Weights of a small transformer language model: MLP 704 SwiGLU, no biases in attention or MLP.
MLP neurons of a small language model. Each row is named by its layer, matrix (down: output weights) and neuron, and shows model dimensions 0-127. Each number is 200 + 40 x the weight over its row's rms, rounded and kept within 0 to 999. A neuron's up and down rows have the sign that makes its largest values positive.
A block is one neuron, or neurons of one layer that tend to fire together. Before each block is what it responds to, as a language model described it from the Wikipedia text at the highest values.

Year decade digit. Digit tokens inside four-digit years, mainly the decade digit after 19, as in 19|9|6 in birth dates, plus rare mid-word fragments.
L4.down404,186,227,216,190,160,153,228,226,227,162,219,217,150,180,222,283,203,180,191,260,168,199,261,195,250,219,181,175,255,180,301,148,192,231,135,237,195,190,220,258,208,166,233,189,218,236,199,154,219,226,216,145,217,118,191,240,190,159,219,227,172,194,179,228,231,232,174,148,214,257,183,204,206,232,188,234,256,269,179,153,159,223,179,189,200,200,213,252,234,181,204,239,132,215,201,191,262,177,159,189,232,198,205,205,185,189,221,159,117,234,232,284,163,269,162,217,154,202,156,292,232,156,248,210,159,230,251,184
L4.down476,156,108,246,231,190,184,165,242,172,247,229,219,194,224,187,174,194,158,282,150,193,198,252,195,216,222,268,219,202,173,314,237,208,279,226,280,206,233,208,151,214,179,189,110,201,166,232,260,209,168,179,201,222,211,225,157,264,139,146,244,187,232,189,177,203,224,244,144,203,245,170,259,148,146,206,202,176,232,107,156,183,151,185,200,290,267,219,263,277,209,217,257,176,195,135,240,174,230,162,220,190,203,229,215,259,207,212,228,153,221,158,204,224,170,183,250,211,194,172,188,250,182,212,150,271,209,202,120
L4.down516,172,190,191,183,228,195,207,196,168,240,194,219,252,157,276,250,145,222,233,108,177,213,210,181,85,280,208,259,208,288,162,202,267,137,179,139,231,212,194,232,231,148,168,191,202,184,260,190,215,230,181,197,187,197,235,202,217,160,257,242,215,203,277,194,217,114,225,161,133,173,190,225,178,207,199,236,280,163,249,159,146,184,212,136,195,156,155,238,174,215,205,175,185,246,183,229,223,158,224,194,165,136,226,139,150,180,109,168,274,216,233,237,180,147,272,261,193,211,128,241,194,224,266,199,196,218,197,203
L4.down531,300,158,192,179,202,164,188,176,206,182,262,159,160,209,159,226,177,199,198,187,237,138,169,191,178,238,209,173,216,192,265,193,141,206,134,210,265,149,153,198,248,293,237,179,185,266,220,216,190,188,232,183,123,143,253,150,200,148,253,239,109,227,193,221,240,206,183,237,209,256,222,251,215,272,200,241,222,233,133,224,199,186,176,228,199,102,199,209,239,183,231,164,181,203,182,220,180,117,245,192,226,211,195,202,234,175,213,249,170,214,247,198,195,193,157,228,120,110,174,227,115,195,223,158,133,192,216,161

Year third digit. The third digit of four-digit years in dates, right after the century digits, as in 19[8]3, 20[1]5 and 18[8]9.
L5.down19,205,158,182,225,157,135,261,256,153,144,167,108,191,195,228,170,179,131,265,205,212,208,212,243,120,193,239,177,195,248,235,144,201,195,178,196,151,193,268,255,291,88,159,238,172,259,181,246,227,198,236,145,197,196,207,166,144,209,185,200,185,213,175,217,207,254,175,181,174,268,218,183,204,215,244,235,182,213,230,193,200,244,169,155,130,217,251,210,153,262,190,199,211,232,209,159,246,174,241,137,183,203,128,198,210,222,192,241,138,179,146,141,173,214,155,278,247,185,263,196,249,184,220,230,213,187,193,178
L5.down51,165,170,231,206,263,163,178,172,202,207,200,191,193,197,226,153,235,188,261,192,214,175,198,211,192,161,219,187,200,217,170,205,178,203,223,172,192,253,185,202,159,152,203,229,176,202,188,243,214,226,237,201,195,218,246,241,130,202,179,217,145,213,195,156,183,178,280,189,217,204,217,247,265,254,143,259,180,260,170,205,245,149,200,201,189,131,103,195,290,245,156,245,171,219,176,162,232,205,177,210,240,214,167,220,170,96,162,145,168,169,245,126,224,212,211,195,201,164,181,182,219,188,175,163,151,150,200,191
L5.down108,209,213,223,191,258,224,195,150,168,173,221,194,180,172,200,242,182,282,282,213,199,213,137,163,143,181,210,210,194,187,158,137,126,179,196,187,252,236,184,176,232,214,170,272,230,253,242,235,161,257,201,210,105,177,239,205,175,160,244,144,138,182,161,247,261,168,188,199,173,65,177,241,200,194,156,108,117,138,256,127,233,248,195,165,205,234,184,162,252,207,249,161,188,197,224,201,221,168,177,246,233,190,264,216,194,236,122,228,166,214,322,190,297,141,207,179,163,184,206,255,201,166,186,274,199,201,213,160
L5.down125,224,228,170,146,282,85,190,137,206,209,165,253,154,210,190,253,236,146,193,224,146,184,191,221,216,207,133,232,224,229,219,176,198,111,171,266,137,200,193,219,186,134,266,222,155,195,232,217,223,150,237,186,199,214,170,195,228,124,260,214,208,197,141,207,237,236,207,180,183,148,168,218,113,134,183,252,189,170,166,234,217,198,168,264,234,294,210,185,230,202,199,228,116,197,200,238,181,139,208,200,237,227,178,221,180,211,199,170,211,227,145,199,216,154,216,226,227,256,221,195,183,199,262,152,272,133,196,202
L5.down339,197,166,196,192,190,210,261,256,161,101,142,171,234,198,253,227,236,162,170,168,228,206,196,200,233,164,189,188,167,200,159,197,241,229,230,288,192,142,94,209,217,239,271,225,189,219,167,222,148,258,254,223,127,170,230,210,183,180,297,175,220,206,181,226,213,247,115,267,191,220,133,275,143,266,156,210,170,198,188,141,213,203,253,247,198,164,226,166,168,223,213,115,235,225,224,239,162,259,247,104,154,222,218,262,256,191,149,251,156,240,190,204,228,300,223,183,241,181,201,183,254,176,221,166,174,207,187,211
L5.down390,212,252,154,155,174,213,146,172,208,205,194,145,203,150,202,138,262,190,176,158,191,191,276,195,164,166,199,200,203,206,169,125,184,132,180,176,177,85,209,170,202,200,223,151,175,192,194,197,193,286,142,203,152,148,179,179,270,163,265,186,222,196,201,187,309,222,205,136,267,211,232,230,182,183,173,138,207,237,230,108,215,143,201,190,210,196,193,211,275,166,259,167,188,223,160,178,176,165,288,214,206,170,201,229,191,140,118,160,185,197,180,230,243,213,225,232,148,201,172,221,247,232,165,199,205,195,225,153
L5.down392,173,147,190,217,190,180,226,225,168,218,249,262,278,145,288,175,161,217,188,207,294,200,222,213,139,273,256,172,226,235,203,217,158,232,221,210,159,195,146,198,242,209,189,260,197,252,214,192,193,172,210,223,240,196,185,263,215,183,276,213,171,202,195,129,207,301,216,221,271,180,128,178,184,287,185,242,193,181,244,274,249,178,161,175,202,252,263,203,178,123,200,248,194,231,223,152,207,156,200,194,219,183,217,177,151,199,222,157,273,127,237,234,196,184,198,278,199,177,254,163,169,98,212,187,244,265,198,223
L5.down401,242,157,206,217,238,189,280,215,210,196,139,170,175,196,184,213,145,198,228,144,230,201,144,182,112,213,223,117,208,224,188,162,232,193,254,201,213,225,162,202,181,260,231,193,193,135,171,228,210,150,206,226,214,194,177,76,187,205,174,247,232,297,263,165,275,173,255,187,181,130,213,229,255,225,184,185,198,231,244,214,197,219,224,235,190,233,158,225,216,241,202,311,154,232,211,187,265,283,195,173,256,186,224,183,257,153,176,158,238,228,195,194,198,236,157,173,256,250,135,224,157,201,140,177,177,142,167,176
L5.down410,198,169,196,209,233,200,182,166,164,225,222,232,220,224,153,185,193,234,226,226,135,216,224,227,214,283,124,197,153,217,253,207,214,189,223,220,203,229,206,77,152,135,218,172,137,128,72,180,177,234,183,195,181,248,299,191,189,266,254,241,200,175,196,201,195,211,236,266,162,169,216,271,171,168,163,133,170,195,274,147,124,266,232,161,181,216,220,200,251,141,140,234,263,228,193,221,177,195,315,247,139,215,179,169,168,172,279,209,124,163,207,210,246,213,202,186,125,235,198,164,185,182,212,221,223,161,191,151
L5.down505,211,185,229,203,245,186,210,179,171,212,197,235,237,210,234,210,331,188,172,183,257,209,243,222,257,179,223,147,253,235,189,183,223,248,165,190,204,227,177,214,154,234,145,170,155,220,132,180,143,178,185,203,229,175,174,262,178,190,209,206,188,267,140,250,244,182,262,192,263,210,221,165,204,195,183,134,256,247,243,160,194,166,217,195,245,255,249,193,177,190,214,140,146,191,225,230,115,191,137,160,172,106,209,173,218,160,229,261,197,168,205,218,183,120,158,226,239,226,217,280,291,193,141,184,207,160,198,145
L5.down526,223,233,207,176,136,181,239,218,156,178,188,180,209,208,210,209,202,272,186,234,280,273,221,161,175,192,206,193,262,222,166,158,203,188,275,173,172,113,212,237,218,216,128,166,285,176,229,155,139,211,189,258,208,228,214,197,173,166,239,266,210,275,221,211,172,159,153,173,251,161,236,161,207,226,226,168,218,196,229,202,133,199,207,192,181,251,244,285,214,165,264,230,114,158,139,222,159,146,246,261,229,227,198,308,203,202,194,193,265,214,164,197,182,208,155,172,171,261,232,235,240,260,117,197,208,139,190,161
L5.down554,238,187,233,158,207,198,253,274,167,219,171,160,193,177,229,233,228,201,193,145,154,170,244,209,248,238,193,211,146,270,254,222,193,221,207,252,206,160,244,206,175,152,180,212,219,177,248,139,221,119,200,219,222,108,144,198,201,170,143,231,158,169,166,264,210,185,227,165,165,222,161,244,220,217,236,238,169,171,225,164,196,115,211,174,231,249,237,195,211,219,87,244,201,188,210,187,191,186,144,197,227,217,202,184,251,223,76,171,155,218,185,189,177,265,203,221,225,195,136,241,217,199,133,181,224,180,135,137
L5.down602,138,280,146,221,248,161,87,223,235,167,130,123,214,232,167,174,286,250,253,150,214,210,251,235,169,240,198,218,219,215,176,170,179,198,187,219,254,190,186,225,217,153,201,194,200,161,242,189,226,222,180,241,197,158,256,147,219,188,144,235,218,187,208,212,248,205,124,215,227,152,212,216,230,191,238,96,268,189,207,137,215,186,177,179,140,216,195,226,213,142,180,188,142,143,213,241,163,228,246,191,249,140,195,141,159,229,237,124,170,154,130,235,172,188,222,161,124,77,181,189,247,194,189,229,222,153,211,165
L5.down609,208,120,234,161,194,187,251,246,180,171,187,152,242,137,256,195,216,149,151,194,199,105,226,235,177,154,186,149,184,194,124,147,207,126,217,177,165,243,248,168,200,141,214,186,225,163,174,196,152,184,165,159,173,239,224,133,220,199,196,197,221,215,228,169,245,162,197,168,135,184,144,248,160,229,229,236,245,149,270,285,221,224,176,274,230,259,177,189,183,221,208,220,253,194,276,219,201,181,168,169,235,214,188,209,266,177,225,255,191,180,298,219,199,258,257,240,218,220,155,182,221,201,243,165,261,152,141,164
L5.down618,126,137,234,263,256,173,207,171,228,212,239,193,217,196,268,210,205,156,186,247,183,146,184,170,199,162,175,202,230,212,178,220,238,259,205,130,269,262,164,141,140,165,133,220,145,159,198,229,172,141,168,184,228,212,259,229,178,264,158,211,166,188,132,161,177,215,210,215,201,204,248,136,189,204,185,187,202,160,212,173,216,184,183,141,239,171,169,171,183,259,189,209,202,282,239,218,241,192,257,211,197,129,168,208,218,148,105,142,162,170,235,198,239,121,235,262,205,241,178,215,188,220,219,187,206,165,176,215
L5.down625,207,189,215,232,271,124,218,174,238,136,221,208,175,225,205,149,184,262,209,190,243,206,199,223,226,121,188,221,171,223,256,147,210,204,218,194,173,155,183,249,305,281,325,228,110,164,222,192,204,223,183,157,223,243,192,232,204,179,255,222,190,246,187,137,189,193,154,207,197,225,190,178,222,186,203,198,126,208,179,200,115,185,206,161,176,184,196,254,188,244,149,226,146,171,244,194,199,276,231,193,204,172,169,237,207,209,196,143,308,140,181,178,198,204,134,231,205,170,200,197,180,235,214,169,209,207,227,129

Plural quantifiers and determiners. Quantifiers and numerals that introduce a plural noun, often at sentence start, e.g. several, many, the two, these, some, few, nine, over 400.
L4.down83,164,257,206,246,210,227,234,206,162,230,145,148,196,163,243,152,260,176,138,229,192,227,111,173,214,206,112,153,208,203,175,219,239,149,194,195,234,160,225,240,200,166,163,206,172,215,229,233,202,182,187,180,242,204,197,227,248,215,181,194,277,211,249,214,162,233,202,225,241,165,249,169,123,212,205,137,100,203,172,209,122,142,230,171,141,250,254,207,178,251,222,180,180,141,274,220,291,171,145,176,188,194,171,180,205,228,194,185,216,148,211,160,179,234,288,257,267,135,176,148,204,219,157,192,179,145,248,252
L4.down212,184,247,168,166,209,217,215,182,195,232,220,141,168,225,199,126,223,236,187,251,236,258,204,200,154,203,231,142,245,177,198,195,200,154,220,176,171,231,153,198,150,228,159,172,161,233,157,255,162,162,220,243,221,174,269,254,214,166,125,149,159,254,218,256,199,236,284,217,215,189,177,230,172,190,147,265,155,215,183,212,192,234,167,119,161,249,196,258,141,188,224,249,163,177,165,194,273,348,212,121,181,256,194,215,231,259,214,214,208,164,118,202,233,198,213,215,242,159,179,283,152,146,163,181,217,174,175,264
L4.down487,244,241,203,141,223,268,224,171,193,214,194,204,178,240,223,183,180,161,196,116,195,233,224,202,193,159,176,174,241,212,173,214,313,161,246,239,218,277,189,157,126,201,208,259,264,269,162,153,161,147,195,176,291,179,163,179,246,199,230,162,198,210,242,233,231,257,194,180,153,192,177,183,172,224,176,211,172,157,215,196,143,223,231,136,251,327,190,147,220,200,130,166,215,211,166,251,362,271,216,221,248,190,234,151,165,237,194,126,267,220,201,165,206,160,209,272,244,230,173,229,284,163,251,206,244,143,219,216
L4.down607,143,127,141,270,193,225,172,176,204,177,201,211,165,276,196,271,156,224,233,188,159,203,243,176,210,128,91,139,242,244,176,226,267,209,211,152,195,236,184,180,171,255,290,219,181,242,199,147,185,141,190,195,206,117,174,239,210,177,256,114,186,180,157,184,201,256,232,233,191,208,249,195,224,184,234,157,241,210,207,239,249,195,125,235,174,222,171,212,150,191,191,194,302,172,185,252,228,207,182,165,217,111,133,154,156,239,207,234,190,152,177,232,251,154,214,190,276,200,208,201,190,180,211,175,109,145,129,289

Mid-number digit continuation. Digits inside multi-digit numbers (quantities, measurements, years), plus word-number pieces like t|en, ele|ven, thous|and, hund|red.
L3.down52,204,175,222,221,205,220,271,201,169,199,207,145,206,220,211,150,227,238,235,226,149,201,215,205,110,193,148,195,180,168,146,222,168,243,334,141,216,150,217,211,177,255,199,175,209,235,211,178,133,215,218,225,263,162,178,221,179,212,277,206,209,202,135,291,247,214,276,164,170,182,190,263,200,246,158,186,229,176,249,195,180,213,222,210,168,227,182,180,192,221,205,263,257,248,128,204,203,180,190,172,153,218,199,203,185,215,233,311,225,201,137,202,183,187,253,220,267,226,190,144,200,163,230,258,183,226,182,255

Year second digit. The second digit of four-digit years and century numbers, such as 1[9]72 and 1[8]th century; also periods after single-letter initials, as in Arthur C. Clarke.
L3.down183,187,198,222,192,210,180,177,198,163,211,187,170,221,223,186,280,235,254,181,142,180,239,203,177,184,212,170,179,198,241,177,182,169,114,195,201,212,198,190,234,148,151,241,230,158,119,155,209,213,276,165,177,227,152,222,228,160,208,203,203,249,249,230,259,225,162,209,195,228,197,242,275,209,233,210,192,252,270,225,194,192,105,267,214,175,250,187,218,198,180,280,175,259,172,210,207,191,174,139,217,235,211,187,159,236,237,185,202,217,162,235,199,215,198,268,149,141,273,146,244,224,220,147,193,244,122,173,180

Inner digits of quantities. Digits after the first one in numbers giving amounts, percentages and sales, esp. in election tables (5|6|.27, 6|0|,000, 4|8| percent); rarely "of" after quantifiers.
L5.down23,178,164,188,211,161,192,147,173,179,190,259,226,221,136,234,178,108,166,192,164,193,182,216,210,148,212,212,196,240,207,193,220,207,188,301,160,215,234,214,250,197,190,272,256,196,238,224,204,240,241,218,224,294,112,221,215,216,179,256,219,184,205,162,239,166,154,206,262,217,171,170,159,135,274,176,187,204,190,215,198,192,233,206,187,146,239,226,192,150,215,184,234,240,193,185,246,186,182,234,182,167,230,192,129,245,174,126,318,176,138,111,178,260,237,296,292,312,206,112,149,212,128,220,268,172,292,158,265
L5.down36,204,174,234,197,281,165,248,239,285,203,228,200,209,145,217,168,252,290,172,210,192,174,163,186,97,187,222,164,184,166,184,235,224,184,281,203,215,205,187,159,193,221,159,206,230,204,200,229,146,239,261,227,257,171,226,228,166,230,245,211,255,194,240,109,150,242,178,250,194,162,94,175,128,180,136,176,144,226,203,164,176,169,254,173,146,160,213,241,217,284,265,133,159,208,204,201,259,243,221,265,156,153,224,241,171,177,186,238,221,258,264,234,234,198,136,187,262,234,235,217,197,158,194,195,177,265,145,200
L5.down88,237,247,220,189,210,225,226,199,217,178,269,245,180,206,177,178,181,218,224,138,159,200,183,230,192,213,230,255,186,245,123,210,157,154,224,194,190,269,159,266,190,249,292,251,168,173,217,222,227,194,337,189,248,237,183,157,219,164,181,160,171,240,241,236,244,183,233,171,168,187,192,226,203,201,187,155,192,185,250,218,236,193,173,190,122,133,216,271,200,243,235,182,188,217,221,194,262,258,105,95,222,221,235,222,92,239,177,263,198,225,122,175,120,231,197,221,276,210,186,188,153,154,252,209,313,178,198,214
L5.down227,138,173,179,219,185,208,263,181,212,158,281,135,269,169,151,205,184,200,268,151,115,164,223,205,181,180,204,98,200,275,216,192,183,202,200,165,165,192,187,221,240,175,108,168,226,207,189,225,202,171,118,226,218,234,282,208,183,190,170,166,160,200,174,165,211,216,140,137,200,221,218,215,223,199,170,176,187,143,205,181,166,229,126,167,206,204,278,218,205,207,155,167,275,178,209,213,253,166,170,168,170,271,245,304,182,173,250,301,165,170,157,209,200,145,128,218,162,160,209,246,210,279,133,248,238,199,255,212
L5.down241,197,149,232,232,225,197,167,185,176,269,272,252,197,225,257,238,251,173,290,145,222,238,269,256,188,139,208,125,184,226,229,180,298,248,267,195,179,191,244,161,209,231,191,216,158,231,210,180,212,152,167,161,203,196,156,204,162,173,238,216,287,218,153,149,275,205,320,149,195,192,191,251,216,243,209,197,249,182,151,205,213,201,183,150,243,218,168,236,162,232,149,167,136,209,178,194,163,209,212,232,196,234,169,196,282,148,280,202,200,173,153,193,232,251,146,128,272,149,140,227,170,201,184,253,122,219,229,192
L5.down248,181,217,211,209,223,218,146,182,146,244,191,149,201,158,177,134,225,201,248,221,200,187,168,230,148,219,227,191,258,218,188,238,283,193,183,125,232,195,153,225,215,202,220,182,251,210,241,199,152,180,106,188,298,91,220,182,205,137,240,98,215,243,203,215,162,217,229,219,139,146,242,154,209,213,176,267,229,185,204,249,172,265,144,224,184,275,157,207,138,229,186,198,235,174,205,262,195,209,176,126,244,218,203,221,133,174,222,164,219,126,130,163,152,257,200,166,252,202,114,204,160,127,210,198,189,180,241,260
L5.down250,158,226,170,259,163,178,238,210,204,181,193,197,135,223,196,182,171,264,237,250,176,202,226,231,254,191,187,178,198,162,191,202,202,163,186,229,213,226,247,214,228,157,194,175,150,256,244,216,253,149,212,212,263,211,220,252,243,225,207,162,175,206,214,202,228,232,208,166,259,245,138,262,156,213,194,261,226,181,246,179,205,186,122,209,204,161,254,293,190,271,223,207,222,247,256,243,273,211,278,212,195,218,203,310,226,240,138,227,239,191,240,252,211,223,251,169,208,280,144,151,223,139,177,234,157,228,158,245
L5.down257,203,165,234,169,311,239,174,238,155,140,211,200,205,229,240,180,228,230,209,198,168,235,208,199,231,287,175,227,182,241,166,261,207,202,332,262,134,194,222,273,119,246,151,243,191,224,235,183,287,148,203,285,247,149,251,224,223,171,229,249,152,186,152,215,187,215,247,265,206,113,204,211,174,231,202,181,197,298,196,188,184,230,169,200,235,239,139,186,216,174,246,239,222,246,243,204,240,133,161,178,175,226,201,187,168,128,84,198,141,256,242,198,260,144,282,149,270,304,211,181,190,157,224,260,221,228,184,189
L5.down286,282,195,241,172,264,210,238,194,171,204,224,180,246,66,317,203,196,208,198,195,198,208,187,207,216,240,190,227,221,175,140,191,217,185,272,196,145,170,195,216,235,248,204,159,174,232,194,118,229,139,153,257,211,164,175,174,161,200,215,209,246,240,270,180,159,150,144,85,214,180,268,187,189,211,210,205,173,295,240,190,165,261,243,132,232,201,225,156,197,206,169,165,221,205,207,225,245,228,277,214,214,298,269,226,138,205,209,167,135,156,229,234,193,252,190,206,222,230,217,213,198,225,217,195,198,200,227,217
L5.down324,212,189,201,186,236,181,217,193,227,178,248,222,157,157,276,204,90,268,221,124,167,167,180,186,121,215,252,152,214,275,190,116,241,220,261,250,161,273,211,185,210,196,229,167,140,127,233,247,235,223,138,191,209,150,192,167,226,226,228,190,180,167,225,236,108,215,211,238,135,239,152,221,173,196,178,221,204,231,215,207,187,137,148,191,200,209,189,195,142,207,305,151,195,246,153,171,240,253,175,161,175,208,221,220,252,181,213,237,258,192,258,161,207,194,240,267,187,149,220,202,230,174,190,170,249,266,202,169
L5.down335,186,211,196,196,256,211,263,133,166,213,207,207,272,225,157,181,170,198,146,195,98,188,144,184,236,224,152,143,198,245,226,183,237,149,244,217,163,182,277,178,196,186,175,234,214,273,209,133,189,256,137,249,272,210,252,173,222,210,196,254,221,224,198,164,175,237,257,195,184,187,234,244,187,270,125,159,228,144,174,170,219,273,195,171,266,216,152,140,238,220,184,239,172,176,250,201,250,185,174,206,199,143,172,224,230,204,222,194,264,305,258,185,241,198,202,175,221,264,256,232,148,142,213,145,304,205,203,230
L5.down524,189,238,243,224,203,218,153,159,177,200,208,189,296,164,269,174,183,134,188,207,181,210,217,173,173,287,180,210,208,226,132,232,205,232,224,191,142,176,193,236,160,203,158,258,177,193,150,130,120,193,159,210,156,179,263,174,242,230,277,204,146,233,161,176,185,202,167,256,206,148,245,147,155,177,90,200,184,188,227,209,157,232,215,240,193,234,236,217,231,160,148,200,174,226,242,181,229,75,221,193,292,179,155,197,103,157,217,222,244,216,253,229,260,271,234,212,173,200,213,257,186,220,227,264,250,277,237,259
L5.down582,217,148,209,210,176,196,133,182,217,178,128,248,174,142,195,221,200,240,271,187,216,189,186,214,98,249,217,156,194,192,161,172,203,210,228,182,107,195,207,201,266,188,181,193,209,179,184,173,163,184,235,180,193,150,197,202,174,200,194,83,235,166,152,226,213,216,236,241,215,205,186,157,153,247,155,179,244,227,210,157,165,247,200,224,262,292,196,157,186,235,278,249,240,220,186,147,175,290,131,175,230,194,251,131,225,199,269,184,241,109,193,218,208,188,187,159,216,231,118,183,207,153,180,190,188,278,174,169
L5.down593,200,153,286,243,203,217,179,158,231,237,256,126,229,235,212,168,264,179,265,230,210,294,218,229,217,314,204,172,199,196,136,130,175,248,230,194,197,190,206,185,213,199,133,217,169,247,307,230,179,234,178,194,184,232,198,234,213,170,225,198,155,141,129,235,220,186,260,194,261,243,194,172,193,217,239,210,267,245,299,188,223,205,177,210,195,206,185,185,123,165,187,252,159,198,223,159,123,98,180,161,122,201,174,207,229,162,160,124,189,152,255,186,206,200,172,201,163,206,178,160,254,216,221,202,211,198,175,250
L5.down678,218,239,247,189,151,155,194,235,160,229,213,239,204,229,161,123,193,131,224,234,215,258,135,215,194,204,183,121,254,220,204,223,202,215,236,187,156,242,198,189,208,164,171,181,238,215,222,218,169,230,160,194,209,227,259,189,165,231,163,221,303,223,182,194,52,175,91,217,162,148,220,229,160,179,160,160,199,237,259,209,267,197,165,187,176,241,182,156,213,228,178,161,195,184,190,213,191,211,243,264,181,208,247,185,305,164,220,161,146,215,214,144,182,219,184,190,229,269,190,180,158,271,201,260,198,235,199,170
L5.down693,128,189,250,138,250,179,247,162,219,150,229,267,179,237,245,158,255,212,225,211,198,197,182,214,174,212,128,191,194,109,249,177,191,108,230,193,125,205,240,194,178,268,166,180,158,196,203,174,232,201,137,141,313,175,227,182,216,168,203,221,134,232,244,192,225,182,191,191,228,187,144,206,160,211,204,211,156,235,201,218,175,198,181,174,216,275,154,193,198,237,160,140,198,220,273,193,197,218,114,280,249,304,172,175,270,213,132,237,201,249,247,168,224,163,212,197,288,221,201,200,218,161,228,169,210,249,191,199